Weights of a small GPT-style language model, trained from scratch on English Wikipedia: attention and MLP in parallel.
MLP neurons of a small language model. Each row is named by its layer, matrix (gate and up: input weights; down: output weights) and neuron, and shows model dimensions 16-207. Each number is 128 + 32 x the weight over its row's rms, rounded and kept within 0 to 255. Numbers have three digits each. A neuron's up and down rows have the sign that makes its largest values positive.
After each neuron's rows, "fires before" lists the tokens most often just after its 100 highest values on Wikipedia text that the model never trained on; "fires on" lists the tokens most often at its 100 highest values on Wikipedia text that the model never trained on.

L6.gate966:161101149165136100149152146080156142137118091134066114129081087065090141136114050118138094171134118105137141105104139145120137130144145124075161172163116125180102096127150078048137054132074190175102068122109107117079127101129171070194122136112118077129177147173111182093096107134138085094092045155121100100163209104140191128180070102102150120144097139156141118093115171147063157097089145124127135068100159163145097108102096095090146161076119113117059113178109160123153123099141103125092145080099092136131124125116097062092152177197107108139112140106132139095154155098110100129
L6.up966:190144141104106065120130139100119112093107197086124115114201094099131103114173120134169117127163133105162182137091144106109123032157131080200112169113127102167146169169092153125077139077096138116156145105160188111144130123150093105156150157100140129161114095143128132117142130156155177142156106106124137127153187154079112156115146123147085100081123087130093088169100182069166171090138154181154188148123132031131035093149139110108117111120154119171087141109151134120109172093202099116121126149104175147095118089118126151137161121135107132141138116170107146144100161087141060155
L6.down966:179093150113110097098092126135111115131145131191105159133146182162080094094094146101194094174190109161104136148151152097171115122137187157126112126079105111084118099164108098171085189140106142165101147113147159089146127136168090128201148128055159154141080133136127105108177126156088096145137120085135145142109114197129066089055075116141154166124130114098130124129159128109169110176115143143063152195147153140086094132100068150117148143209144123216135137111117129142110122108125100097160095118130108158101064119122140136128090131084175153131153110176099138091095118121138085073
fires before: "\n\n", ". ", "| "
fires on: "=", "No", "(", ", "

L6.gate53:154096154143141173113131115140118124132143095136151177117140077122103078160124089131161124107094192071104187161124115113150113112109160098174169104092092089109109178144135208070094109177150109136105138149162102127097125118114157161128081132107113125113149102131109161183124150132150132137136164083096171123090067130106150143111137130136165114093154140131146165161147111176100133097095095104086151096164128135136159131126084145154198160132067180161163155143126155147130066170117162127141206173135123138102140126109136183083045119126091149142124150122069103107110184126116160108
L6.up53:079168111104086130066103095137053113155122124114117179095115140082200108192126154103137155162057135106125064100109128144142177163139103172065115128160118113120125099161158132136161106091145148179071112206110124134116124143122130060078129107139081140100172141118109097137110163129071132125167157173149120118118118111134098112161064140108154114098160135120189158059136102119121120089140205161135120130166170135174116086132175168113063131198080149148103136162106171179141154150139132117116121127137147128157134118091142154190146130155145055134143155153117194127115125145131051183
L6.down53:077107109096070140058137109160065142105141125134131081146112122134132184080154159168190178146186128169126112096144151130091153049142099144149134105059121092155107084121075170072126109130165148123091154116137140077122178110125192142118142141130122104116149052203117148060103094131107102140133123133105127171125121157145110086149188143088178092102152140181139119129092133062143116167124130137150129159152143102153118131161174136168100108132157060100140085171087163152114130128157094159126155189195148069162132094070100151153148167092076143173142126183098090125106195094160184114
fires before: ", ", ") ", "ili", "place ", "), "
fires on: "1", "7", "first ", "8", "er", "2"

L4.gate543:122112135120146095089115109130123136134149116121111151091151088140156183147097160116107154149142120169120110172167107125167146138137169109111115196088136115115141120108088172146109072128084108116120155134110104134138065134076179161135140106103102105148135093131174128108091129176128115119117100079164145099109164118102113123115111134126144173143146173100154088122153145157123089082156130139083146102171113148118105163121090175099107111160185142179140092116187164112145131151142175167143140157137124085120118164177112107105128165042119156081134148212200078116066128174140174080
L4.up543:105114147146138190163115107125086173113176146111136121107109115168170138178166159026142148163127117118140131159090083094151099149140121124131044099178161142102145079132170134123066124137155136159143120113138127126118122216116122124174126149152114070105172080143148104163131116141108105116119114094125139117115178185114081166151133142090101122081140144169157049124175165157122109094133145194099172109069165132094143155113180105100148164048133163070131120151171204119131072126101142121134135166169146078127123091074065089131110069097171133082084119170182094172104119107140143140
L4.down543:099170172153192147151127113118160139131102088137115121140117083115136136153163136017117071153164156131132124171141088143101114162103142118123125137138118124097139092146156083125115109165106132158122110171129107135113101140124124148154084148166125087134201054110154107144129117100127165110092131131106154187098205179167151134142129135110133153131162116129181119143137184143093096110151130183143083108140116133069175126059120081150087179131107188128156125106118147111089115151132130074164141134094153114141100147190066107117116093137128151123120115098109139103104092126124137170
fires before: "\n", "\n\n"
fires on: "==", "==="

L4.gate902:122103177110151111139036185137131154148148141149140144059124122103117178147136082185152080085170162088159095186159092133126144165162174095039123131158143145134151082148143139133191062128128094139098144131091141139094167166093124123138099107105137068133074066191098100100104134116118198185177177135124154164104202132159148136107155176181113102113107106097186076164110096144102105170134131135153090075173148172141127101098103136130086153087167143199175110114140067158104104104085112104131131105169157149168121157103175143075147116098174155128071125068140147143160133178106156144
L4.up902:164137107175116083079126116138121108115116115185130135088154172163161188151155150151135111121139106134118076144106105128091133130130170138106135062133134146126143169088116101081127093122166145133084130124130118093101195129178115109144154166137154061163128120127130148127087109118145103131093096108095116159111142119146071148112178105123116188143151097120108134185072141129103123149089133137158135087151137193203163156148111157160131135144175185166236130070131108176134138098117149169108175126108156129195152166136115186093185068120161171103109118145142114095118186117137177084
L4.down902:117113146130180162134102138219170113112125103168166148057154161145083141090175158114115149161157128106112125145118104093125103132119133170121124105098092136125128100148115154090224109155138156186133074159128166120078102156214131109079142141190111161098116037081152138145106108129131125147143126065115132166129136115106136108148173110125113094097120104155169135118087136070105147096096105131121186147167161154145151135093095139144141075168135122095129198095117157151065086128176127146122179159183134147194131134169128106179108093105066126216135064144132121151133116129156156111
fires before: "the ", "to ", "with ", "a "
fires on: "on ", "of ", "along ", "up ", "across "

L3.gate591:113082082116121137147104128133135089138150133109109097090137118133062175130125111040070142147163083114129149089174108149158134123144168148170202113198159164082087159117119161105137112231138120110111177135151115135163103094198168109094109141109104089119147114155135164110083130174133124118090096142060175094106082083128087137154109125105119161180139114188112112117144152129155114119123100120103131112145116135173141188129145086151145093015138137085210077188163120113134079139134117025114088081108072187115109131128118146214115077127169161082161129182176115135121135071146165179
L3.up591:123113063189100158107087108119115130145118121057133056130149099162059188142158138081141102156100079167136110120188110133167123085099207177153156065212119153101095093162036156102135104159117068131134144153180131125104108127146154153165083126077083117144160084129108109152107177131126114060159099127103145112077133132121141152122110079082078144106130171161120094131185140174145091165153057122116069122129092156083206158166139127162146096130139132126162122177141115130148185105160141108105135135135064135048168090120146103165166104145140121142112109197117079089141147075152115118
L3.down591:129145095143164108178203102172146154145140201188112102091121139116130102133086107143143122157106194083125151172134176115072135142163110134124121196103152130111139122111138111159110135118124125146093144115094198172117169072153152154081115181115109158143147165114101129142155114113168147110142154139125202151180172107099109141145098125077184129196127196090145136155139159111128156163220169104173165135145160161102088113138092159135176115116165129172093157106198201158115101119198165120124076129101177095238116160102122161112151113124168067193154132179054101123132114113130083140
fires before: "s ", "\n"
fires on: "'", "|---|---|---|---|---|---|", "|---|---|---|---|---|---|---|", "|---|---|---|---|---|"

L6.gate1060:131136101094045088171133144108222139134091105167122154146093204098128132046204088191119102136145092102147117135075116087135153084196161104135154140156131175099119142154135134161113180120052143136160143183132201149158093099143129134161080105095168155086113120137140056137094118131114086100132105097106109142120135121144114125141114168126133169103159124107129128214100133093154161101204100149175095075169127114186137126129083126182084142110110134105184111117141104145131099106163099146202128140100167111115152123151157117131142171117109071124137092136164139095127157148159183089
L6.up1060:088144157122087079069139192145163079107147147105115110163116142137145048208115111118129122152153141058156147120102098128122140092119132121178089151161142141178143124064109165139132157118102048132141160141143141169082170074126129135165133143161163114184059168128121079134131113121125104112121163102121101165125199105157071159129105107075099179129156184089127123173098142106178151201116110168154151098124128156103099121184128073148109136153102107089069130127132168169101143171081175103167101126151123118158103074084174119101151135199152126073174161192136144136133092064078134093
L6.down1060:185171133173149152134160129153143106172131181124114137106141152103092186172115147135142068134160081144119138150140165120096117161147116206153107125156114160123082155159147180153108159153132107123123153182124113123071101132157148099126122096163087086129130103115074151145098138115155145130081115095057168154110130085153167105113121135149180178152170134131153153086111110137137130118103134159114137135084124157170091141174111134195111092112139134110186125128144090169116148197110110114122076138076158108065115094140104087098184147100104133081133117116093146103111097188189145065
fires before: "\n\n", ". ", "to ", "-", "., "
fires on: "=", "Jr", "(", "2"

L6.gate832:109097108176091087093097141163163159122088141105203110112146213083152117069070182124138161127128123097122165123093133088090100094140104175093067154115095145162138137101087107143127140150093134127113127184184084128163108128169174154212127077135144084118149134157173102132098122136123123189157127119100157099122154113119156065178124160108094175121110165160188163162130115074143156071106137050125098115092090112099130072068185130137116167171118106106127134161169191114134088127161137117147074145097109058116084125073135174130135135110163126076095121152174141131091083127122087149
L6.up832:147126072120160102090105150092081159160164127147148120077104157120186124105108158117153171109097155156129135105089213100143130137147091189145123091094129167125143092124118144102123152166120140142157128143187155089165120112070182163161086155130191119112113116132021116120167137108048160164124131097128126121155107137039137102142121195133123148070133124178125135132149080172126141100153166106139097127166131116091119091112151111137147188127199085127141119137151157152164164123108121128139190120210095129159098128057071132140118117109159137186115103178136090127161117174153099152
L6.down832:150131108104155170125164095111143108138193074151125164100128172107142108121160148174121143117137160123162128223109140133142116123082147154187102130160134149139155150116103113089141150123141145108118147120135092093186105072150102216144071144154151152093075162111106145054199141054151088117153131104107155132142158110103185121161173120076134107092086098189112125196108140149103174087139142081155105158121130118121168095126152085179129141091128078135123119142108105106120125150094111072096128182168126150131123150112065102141152087096118118122108093091144076055142116102107123118
fires before: "| ", "\n", "|---|---|---|---|---|---|---|"
fires on: "\n", "|"

L7.gate204:093134116117121162138090121178123105150121079111161107165161069156193150172142145140125181102156164096139115143096133148124134103143102102122062123065096136074123097163123150113130136151132089108114121183072173150082093093107111123102162156152108133111079118065101142123104124107106111149113172114141167068087140186160149098139116101146102153081173152127151113172212060160092074102136114134171088089114147126116198087098102129127143065143097103131104106153177178159086173102131133136090138122140128154132137128128134126107102152115146160122129121091166132139169129133125122094
L7.up204:126132176137147145149089147125083084129084137091127075118153107135163170130117126113119105207160145089132095066148148104192095088115184122164130122104164162114178165096175104129140112116092137148103173111110102162053156109111176115085076115123077139147145160130067102146147162163141162128176145145139185138138140088115205144123219104169176160178149105142142138128123154071156138092067154135131146076160101167187087169114083133075139160123111117107152080082161127096172138124167104119180156135111170079206125065049160078153141140102121109116135191101136160171134132106138089166
L7.down204:121136135067101110153092196082157083165123148123130146125137127137106145192082157152151118119176124153129151144098094148105112105101113151132155148156132083082130072104135193048173137178090176140113118106116082072079116148111153123124140163112142130144142118181095109100164093167160076058132168130159179143219116096101211115162058148160104123184117108133105127083119158138131170133122199142143183099185101148166089175118142143128139129055111142083122093124124076208107165094129105109152133092103104162144141135088109084143110175172158117125106151110129114161153107140161099169
fires before: "the ", "with ", "a "
fires on: "on ", "in ", "along ", "of "

L7.gate493:132142152177097153118076121157144137072151079074143086065110080077048167131203100130102148173170122173138153127166162129064111135102159116078155128136115105116155133152117166087108137168134146081065117134056082139123097125144136144204105163090132095108182051177172141156144130162117113121121115183098118154105175140104049116136084118124127125143162113077100146127088106162127168084064096107144164048104074193165175159165077162127177125185076184122102107099174109077130170163126108056152113186091111124122166138141128106101130160157162094138118176097146160078071114127138159172
L7.up493:079130132113135200110117125166106150137109112102161182100132163133192108123161156079161086082102147107091087129154127114199114078162104141166108118153110090065102130113125129123116133117134144139139120059159099134138133085108089131169173167171149156168175172116166187102143098116140119106134155075127137086105150122172137105097190118149105109107090109110209111122163159136128148129096190141117135191201141155141121111117165144159081168091200129105149092145115169120149160109109152145118164126117110100080153170119088135119137088128111149124140116130100110155177189161153180145
L7.down493:124122150147098118124111107143135112124104102130139130142128093122098116114126154089129108133152104151139062173120141106121105141115141121159077121145140132138152122166121113115090097145110084138089143151130106172093135183124139122148157150105124115123165115152075151142122119191161103133160078159132186142125152125067115136134100157110121137154126081104129114059135119099170140156114126089153095071093080101170210102116124133052103143142131118180140132128131132087108175107077087054174080136118122125141180164142145116109085093117101070158123191151111125068138082162104114218
fires before: "s "
fires on: "'", "’"

L6.gate1157:166055183127110160143191081095108129162082090147187148154129117120047144121139175168101080146105150097123161155120083158137113071144133096128079166071129172120145171115188174141144103150104146119116108165140148120127134176159171147099111196158183107101129147155075121123165134152020116084086138142107184086110147164148142137079134126071158189099090150113132152152097104106107121123160079144117093173148097126120080134136140160127143079084110152104155149146124126090144178085130103084137108111089139193123140063085131122160179099145085115076116162120136094096139131089190147054
L6.up1157:077096187124045132136126154066173154172124092101110115151108122144162116147147117146106125102119136151160143127110078074094151125129155147119135144112139126141126141129125117094107165187145185169157124126158160126130097120151110114095129098096143110140095138155126076174141132146175166187114157126123120134127106126199163147138071161093141108166134107098107145068148093153129111105107124134132083112121098142112077140062103167148147105161119088132106148200165157088134087123111166145116083150088167129144147114153124118115152138149116092170057157085130196114151093135139220113
L6.down1157:113119067149085115088110142139110127134106134160102087153034167054138103130099107073177095132152115125076138138079088120113130134146138148161083128100116134137114150138181139137158231150146193122123163035088104093140073180050136079131167109091121124087143100093144146143159156156110141150169098101147077108143098139191179143094144156167107142113160147123134164147139084161092157094141150075032079112136124145086096099147147144074071130126189159088110135117112148120153066076127107140090080096131064070117150115122171084133093141149146124095227071107133060134170138128114150117
fires before: "| ", "|", ".", "–", "4 ", ", "
fires on: "8 ", "9", "8", "| ", "9 ", "7"

L3.gate145:136123142111119161163137096171196086097155125115102112133116114131115148119126122124128145104200154125205147126095089156170126125144109120127101147185155174159102126149088138060155106161090091095127114125155137150104143140075142122164142109103113106148128124200203110132114143153125119129139112135111132157159134112084126177141195147113144230092124095108097107125090178090148052126159061140172136127126096119204133121131135093102118149101116134120172088179070162155090160102145135108129111136204087128142171229126127254109160114164142135090150126107096216175139158105136158143
L3.up145:071151133149066131125143059139134163116155133136142153111102130151128166167114137193080091158162160093062110117118127115092135060150121137095115123161109112157131098080125117137073097110170143165117140117132115133152103105139146127147118114133158174150111085139095202076131162117127152117090173121103134146107144144115116122117141119159132102083130112102094096079131069135147120106193148095141140149099185219124205110110170098190066110154122182131140125191165138105111130094148166117101215130082148096077170154153147146199143157187094106140135135164106143148119156106104140093
L3.down145:134125124174105090130185162124113159151109169167120156151072163056137097117152140075127124120108137126074174161116134166097172174128116139157181167139095080138110124179117118130165140123120138159099143154129136156144089141114139058136109068128132136122161121069134115123104131132129175075127081168117082144074147125192084148111150162106072095077159218101120157144170115125144114157110127105116057165133187124111087176058122171123159144132152116176132096061126090144108150105104145116103092158045203105144123063081106125125112147104153140101149154120072120100067149120139124142
fires before: "°", ", ", "% ", "–"
fires on: "1", "2", "3", "career"

L3.gate479:138091139142123121191140124144195115141136160178140173150136141137105155112156068151111133157120079140159162141105084104148183140122106141125137095149127134148113172129029167116144125161091100160036136118149152191132141109099134163095157122116114111116093139131129226137073154120097120077134135098107088134108110148138110146078115125099158134087111181166126134101111108111150175131141102137129082091063176184098070106084115184121162180179195132115110160109187125110138123158151110141122187084070139157122160139165166115126112133126132088106154163123136075140081087209136099169
L3.up479:157111111112120109108109140178178099137147133156133167102122115129096182145139117132140147109125170099154123129140079120133165133150139128116095149048068153171131127126170195121125124107117152134099095158101121196165130107117143112097160170142107086087145101176165207128097190154107080089136140104109123120111126111141135178175118101122111138149115175091134153151146185137124128090183103083153126126111150178167166173123132141165157088074161106178108162158210156199113127067161168137093158150127210153163109128173084106119083128130135150101186107146126130111156213142080134162
L3.down479:157176109128144165164158195157154139101128107147096149100091156125080155193145168121106095167107178145142167163158165131161130191104163133159095093129122137105139160172140162149105143124113136118128100131143163143136140136074146178141140142197103079106105110104108135137108125122090122109127064123152147187147143130100111151116134122101136068138122121119107114131167136124134119104119132159126069108186164203094135085154116052198146168116152169140147091106141147101118142145115151117158123123204115133102140117132141087152056117112142184111086077137094164086130052103155144104
fires before: "\n\n", "in ", "| ", "- ", "\n"
fires on: ").", ".", "\n", "- ", "born ", ") "

L6.gate179:091109166117147122155128072163091170123165143146080112104141132145167133152163155150166114132113166151113080155120168136138116119121101140155083083124147164111057101158140169143111131135157172138127117155089149131135103080129145125112132086140154144138120137112126118071150114140094132149130191069123091080097117161123139139090124144154159144104123091137135167150113181178154131193123126113100141082137107105118158139156155130169088160094112150132127161120131115099151127049162118141132144141093165188156136187159198145103063123138140126120075120100144133123143182129059149069
L6.up179:117112147133139110088132104126184160129086178101125094136116114115078064152137126144077034148151170104156125161148194083176099055146102074151123138157141134102099120070138103136107148114164157136068116153120069134145098097141128196157105141150149115188132145125091139114159128144156119116081104096085086111100121130107109163129137130100116084080081101162137207105084177104085099156156152185130161101160164184118126163087173158121141182085148115099109165073078122107160122114195122106097152078138108151135154100125097132182104122188123187103153166133111139193106142139058182130
L6.down179:101145094102126127110146147151051124123192144087125118144146128104180135105143132118158109150029156118157115120144166180090125158158155167126160107097107128102145111123127139156152136109207104141152143110072026158143093104152107163144123160129087122097118092117154127137111150117122111124127138121076085089106149157140059120148125156134133099123070126185139119142060137158144139138095170130136149091119141155082132085098140130153084143128070121116083105114118104169161055080242098104162107146143133138114168139107160121156153144122116168152112130129134157075191126118156106155
fires before: "the ", "it ", "a ", "an ", "him "
fires on: "with ", "made ", "to ", "in ", "making ", "make "

L4.gate1030:214116172109059223124137096119117199112127152057126158117148156112164163120132124127178124130122068131092164127130142147132120184139083136132107119139138138114105089099130154125152193160086093114097205163135158129109171154108107108157105146132115087161101099162081106110120108049167128085144121101142133185113173108124114163157105145093177091093105140065055134129186179069101060110164152107121054181127156162129143120108135177119128113145097115166097106132114127111147095107105160152169075153095151051151126152170067130103147077120156156153087093163111114140109128151123106086
L4.up1030:128131178124139156112149091144094104099150156080079166060147112174110189112156100123110128100114083075048165146158211130120079124076094114089099086126133157111107107081164119132135133165093189073100244168126124117153157156069154103091122157133100028155109111192098112129098161094064162133164075142110103128085175151151125169167114127117185122176109132104084160144160170102127075131119111102162157197129123121112137148113085111138111200110131083110111145099126139148126073149110111106205101143127140056185151169149070126074131122103164119129113137150133119215173097120085098127
L4.down1030:133142082137112139112096119151162157113099104117103148136147137134133085133145130113159110090094118120085113148084153194135126123131148129124051066129150099108134099101154108144143100138103116175073106153128161126132107140148154139145129109149100122193126132150093145110106122170155129150129143116152118142161142104119101132110168109109144180084107174119098159180144136134047160117107132182139069126169119130100180107144139088122138088149128148135137115154147118121102090100130162106130112177128156078086128149145120074123163108132111172107123090160140083120114154158104091110
fires before: "\n", "\n\n"
fires on: "==", "==="

L3.gate203:141124153060142071134093201127106124150175074123096148062192123141112122103055102161158061093173108142116134144096112126177152149080114183152134187138093143079110124104156129192136116107081144134150174139126153106112117113092184129139085115083114132094095125130172181094159093129112116170136165158096166095116108181097163115121102144099176182182104140132106106130129134089157130133136183101112202096163111085141082147146177173121106165150140148149152100075161143155156143129079110131112117087126108093192126142110166149141137138135128082103106095097139101136116169182092170140
L3.up203:161158140152146155157135121164204072099137085120156168090198133096159133120101092125168131216134118116173098168131141106164154180135066125192150093123092124148094060174137131138049180084144136140103150143139127095138114169172114139137145144203135126080127161145091167136153155142123119139096139109145095174183138130105156136140150147147113123143081107136096084137147146139121152149088123104129078142055086114151124150142103106159130124174100127157159142145061108125153164122111150150214115179172117128137121143107119142095163106067076124139158086174138129155166090101109096114
L3.down203:158159138101142107161119172080082100132135209123161136133175156117234147084166126199114087148104025194162148128109196136100142143151112167110110149087118127131122106146148184117101133203127126088104164145117062115148178124102146155169100074080140095138142151101136112164098181092178143166081117136193156115143124138099090091122137101164147156106107151161182123137152172209159102136133194173121124201156113174117161084123087105148127109093134154188157165080070108176143132122116126150086166082059092123127068116127130140091116122130143168093116137157124131100099174121119096146
fires before: "\n", "\n\n", "."
fires on: "==", "==="

L3.gate240:110076161131147201156120162122117123130144134149118085138221119110119113081161120122074122141143117110078116181076110165167130163145127110141128140100120132138190094106100133090123130195096105124142151093158145178083109164102116125141129131110153095132208115137140158137133155090160092000144092140080182130101121223108092141158108131140122146151105146185161073099161152135091148039119128151100164145141139109167101153171141150119093162127101177102159124136170149141122131157111127148133122141161146146104143135139113152138142108161113101142158110109131141101084111124083147163
L3.up240:120111149115138208188111146139081114138167109151118079127226096133141151091159110127075116118110145106098142109116113172134086187149127121153108144070133124126202115070068084125102082188134106098126161089116140184093091152108128132143120138104157076136139093121145125153153108115148075085103102125099092109123139176106175160133116141160133121112147096147183086085176122139111144042101119146111160099159151108193105155175134160114133153124113197047148125158156189112102148129117161177154125160122147144127138080158154171139120061113122126158165125155170130110088114111107139178
L3.down240:172117142125149171183141062128132174115160124154110128147140095133105130135144131101132133132119133138088084147111136135145153152126122111150089133125140121130115111125123110104141116147138120134101139129131092144148151149084113164133087152126123090133137117115086093120099100152117108129110159095135123167085178147142112155135134134162134173134153127136136100147118195155141122103135117115152156092159153130107122099104128139156129150092114152102106133109127139137124093130155135144127096123076155109144139127138116121128104107112156153118125121121148118119121126130146146122
fires before: ", ", ". ", ".", "==", "s "
fires on: "0", "2", "3", "s", "4", "'"

L7.gate265:140161184138095122232119044160074167147142119096113114111100117141116135091106101132184133067095133104185141079094117196117132095167137185151138122145169101128157118110099150089150126165094111129153166106174100117118069153106120113151151150143158109187134130128113195148184106150146120158193131183168104126089110148107152182132147109108148176139122084089100144148130159128106096115153118158075150208135146114152124126116080164109113168101165140081121158125139116118133093142120090151109117198129075121163098176122175146143116157120148132119104072064106138170242169119110151136
L7.up265:100119132121043112115178164115098166132125141070183087104141137155075066159146149141121195137135170142121121112161146166138121078152127118067111145163117159130131141119095127091121146087120133133145105128134121145153191115135201121070171136117131139131152174142149142143128133126132122142148165142180134122079161115104118138108160099146128164094164151112123153092141129164111142188128154119155162113150118148127156123174135158186143093119134185090147096180159127062119103135134099104085126123154111173118080099095074141116098132071089116142124129188135163131101066169082116142
L7.down265:125076156129135186185163144160162069168169153163139126111149120135144141100152171090135205149102146104083082060116142183117065090109133074078164174122170151103131145084089100110120108118131118083084150143103125084095156135163157115079138126117184122143124140132110082138134103056159155135128084109154156159110093109105092148131130126079152125148125150099094174052182122089095172148119178137100092179066054164123177156155107150141095095171106144143179093085180135151191120078145102154137129128168083147147115170166110050132112184105086155067092109073103126138163179128134094148
fires before: ". ", "ight", "ater"
fires on: "S", "H", "P", "W"

L6.gate358:151141141160092203145185135201059182132123101122185084108092086130140175159152157136147133119118163148186049094158051126145099150172147108098082110123156110124145102139063148115131108178141114098150087136112105105102173103154210131099129195108122113108135091143143142129169121134110060093123133151174151107121142106134099112077149131176079133141125150102120150188029129097172116072146110094117089089116133139119099158092145100132094101113116117151147108153139119143171138117139122120155168103169108091171175142158131108133120205137151164085115114125108098143075201117172152142
L6.up358:144116141157124100146115214127187071123151108175093171108102122153075129163104097128082188136067153191169107179093097122093119197161166086120092116162131103097087109140146157120088117120140127086114100105173173111112185130082122132085146179129117153103136135103128185154142140160166070114111167124192131156090129081190089166113108134099138075074114171177121150144113076100190103134180178124126112108115100156076180147136114124128102108142135098137112059120129112140119101107141114086181123142130102134116118153125157140140138154142103127121134143095153143138157205102106112095
L6.down358:107170101139100103098077123166051098130134148122096167117104129183106139139108123067140109099162141114140132126168152127166106090155133134174120117125148146140144147169175101050176148141127065081086185108088106116157177097126159097086134153142149146136152148074163117114125105188110114132140115154173120130135152134099123102141151115103089017141116090130122038047134122159106158109146075134146119134150152112116106144132127143102130109139154099105087149172167181172142116102094077130172119137113095117112138173089217128107056062146158098113188134157098118105158119141104096085
fires before: "| ", ".", "-", "A ", "–", ", "
fires on: "2", "1", "2 ", "1 ", "\n"

L4.gate641:140111120149126124168118101082118168119120119119161141110190154104123138119116173108147107158119099124088160147099141109136110139140119181109143129191094122126109145121122075103097129141122132151149089128152104120096125158140109081118118147119187103093150123113073068165142152119025106099112122118097170099209207120141133080131145146136085138141148128181102114189156169183109166119112119134089145101137131122119131160134114084117140151203125138157114135173149118114137120075090156153153107104148164121113136180140105089127132160071195179160119130074185153135086132171122133167
L4.up641:104101080153094166091113130090138144086106132143161111088162158102103129124118103157165122100150133159104170189089137109180119117161121186115086105138112162117129125107095114089101137156077160099172139147168130129128137132187171133132214071068179114105208131103133198130103065116105134191162091061118190100127172128101093149169120130086099214096081146125136184108177117113185163114135104087132106105167112063114145130111155133131161115126162132134141099099138138109093079106091050074170149141109166110146108137184107127159128133133151146104132089148181084095178092150174106130
L4.down641:146084133167115134131117129106149125131146130122159144099144140133128114118184100137209127081116102183107139202091118118123157128123106135061115105116169153157131137085111153077101120138132144121123137121112128150137102116141098157147178123080162117129140129135123116143127123128140096162150129134131145116105164117108094133149162109137145139122101146144111156099143123130167156098137124153190142087150154091103112088076113134126146122138136142082093132144140131129113129135155086069192143111130152116188109155143142087144154131105134143068132118118142129096147154127135106163
fires before: "| "
fires on: "\n"

L4.gate668:139164095118131143107108155135076158048188108133203132108156100126177146132063137124123139114139194111165127078088174059137123087130138115114177117132156184125115133155117162082138109060088103157119133146177137154150113115186109089166145146117092123100117145093150175123153129166167100090143134121105162165156177133131097100089093145139125187145164131169078090085167161125132176107158202152123096156138150113118134103179070123124117166176110182150211114134104105103112136154123126137084165124154129149112139107163121146175158124091173128156178178127151145119164171071113120121
L4.up668:146128077066103152146100091169116138143118123156103154135140129154201136098113155119115148124122149157102124155134176124124117096160129161058174138145147111159100170161100125096170135106096141132118131130136131143182130089145140083184095125133099114115200100138144149104157124177101079077126126139147075146103155170088093109137107133112136169114148084149121114098149150115113166098129240105104111183164120171085165107143105152155141137102148131094179162067160137108128088136093079080127089161138109145127109147120127141183172088103167167136156181139101103118154150147077139125
L4.down668:168109089142137143118161125170163118158147144144185166130181103151129088109123155165117107112124177127144113107159189122097113068142139142087165130122121112198078187137091172148118135100095158102148082150122092134153135151134091153139153173174115101089158107090121123114177149127117133153140131177128122118146147070098081099100093125097133049131107169160171169157143092157174170169172166105092107113102130109172157175141099152166117139118123136160178173141180167110114127153158123137119138127097139147155128194139190137194185090118157153099168126101110128158163187129132129163
fires before: "s "
fires on: "'", "s "

L3.gate387:078152126152182164144112157084123171156105084082169155136109119114130094116159076094183152103146133089162136086079114124164156086133136079098101147171121116102137125143122140137135170105174108101126206134139110155156160152143086163087125113083115175163209140103124179126118161120120100148185110137114184102100097104125070141123154119118211138098165143129165157123115185105085152084154207114119107152104207169167109148089131152091090130095189212162096150184089103125194133115226194146184169186135086110125158105139176152199079101185131173108131076144092135132110116156093130146
L3.up387:154182041125155107105113145088152162132160148144178103108132127115167160175130072098106130051107114153080134141097135146150145123162132144195136092129086151104116105143099078115171207158066122139121157200140071124117115119144126100105090094109139152151126179123100154085168124146096137112146080126063146131128137138161171099192097137142135125141151153143146138114146140102109104122130174146110134122066090128073105126102142150125072166097106149105133179128133127140084140132132173130153133142107078195128155129121118124126172228109142104138073110150151137131135115109154124159
L3.down387:129088086155109128146220089188101114114132114117088110145123136189143149141138206156110128090097125110116066101147046133122149176156092144181122216176116068192138141101120143096118098200140132138194140136153188151034150149131082148130135119141170171137123124146087175102143092117068114141137128170137082230104178108098128117129063125112128120088110060153096156117109082196117149108124080150097065137146115160139155113097195139152104123111115092103082133089105171124145137171163147144141176130147093131132162132118094107164107055134165144124159138197100092118085109152111228129
fires before: ", ", ". ", "."
fires on: "7", "9", "6", "5", "year", "8"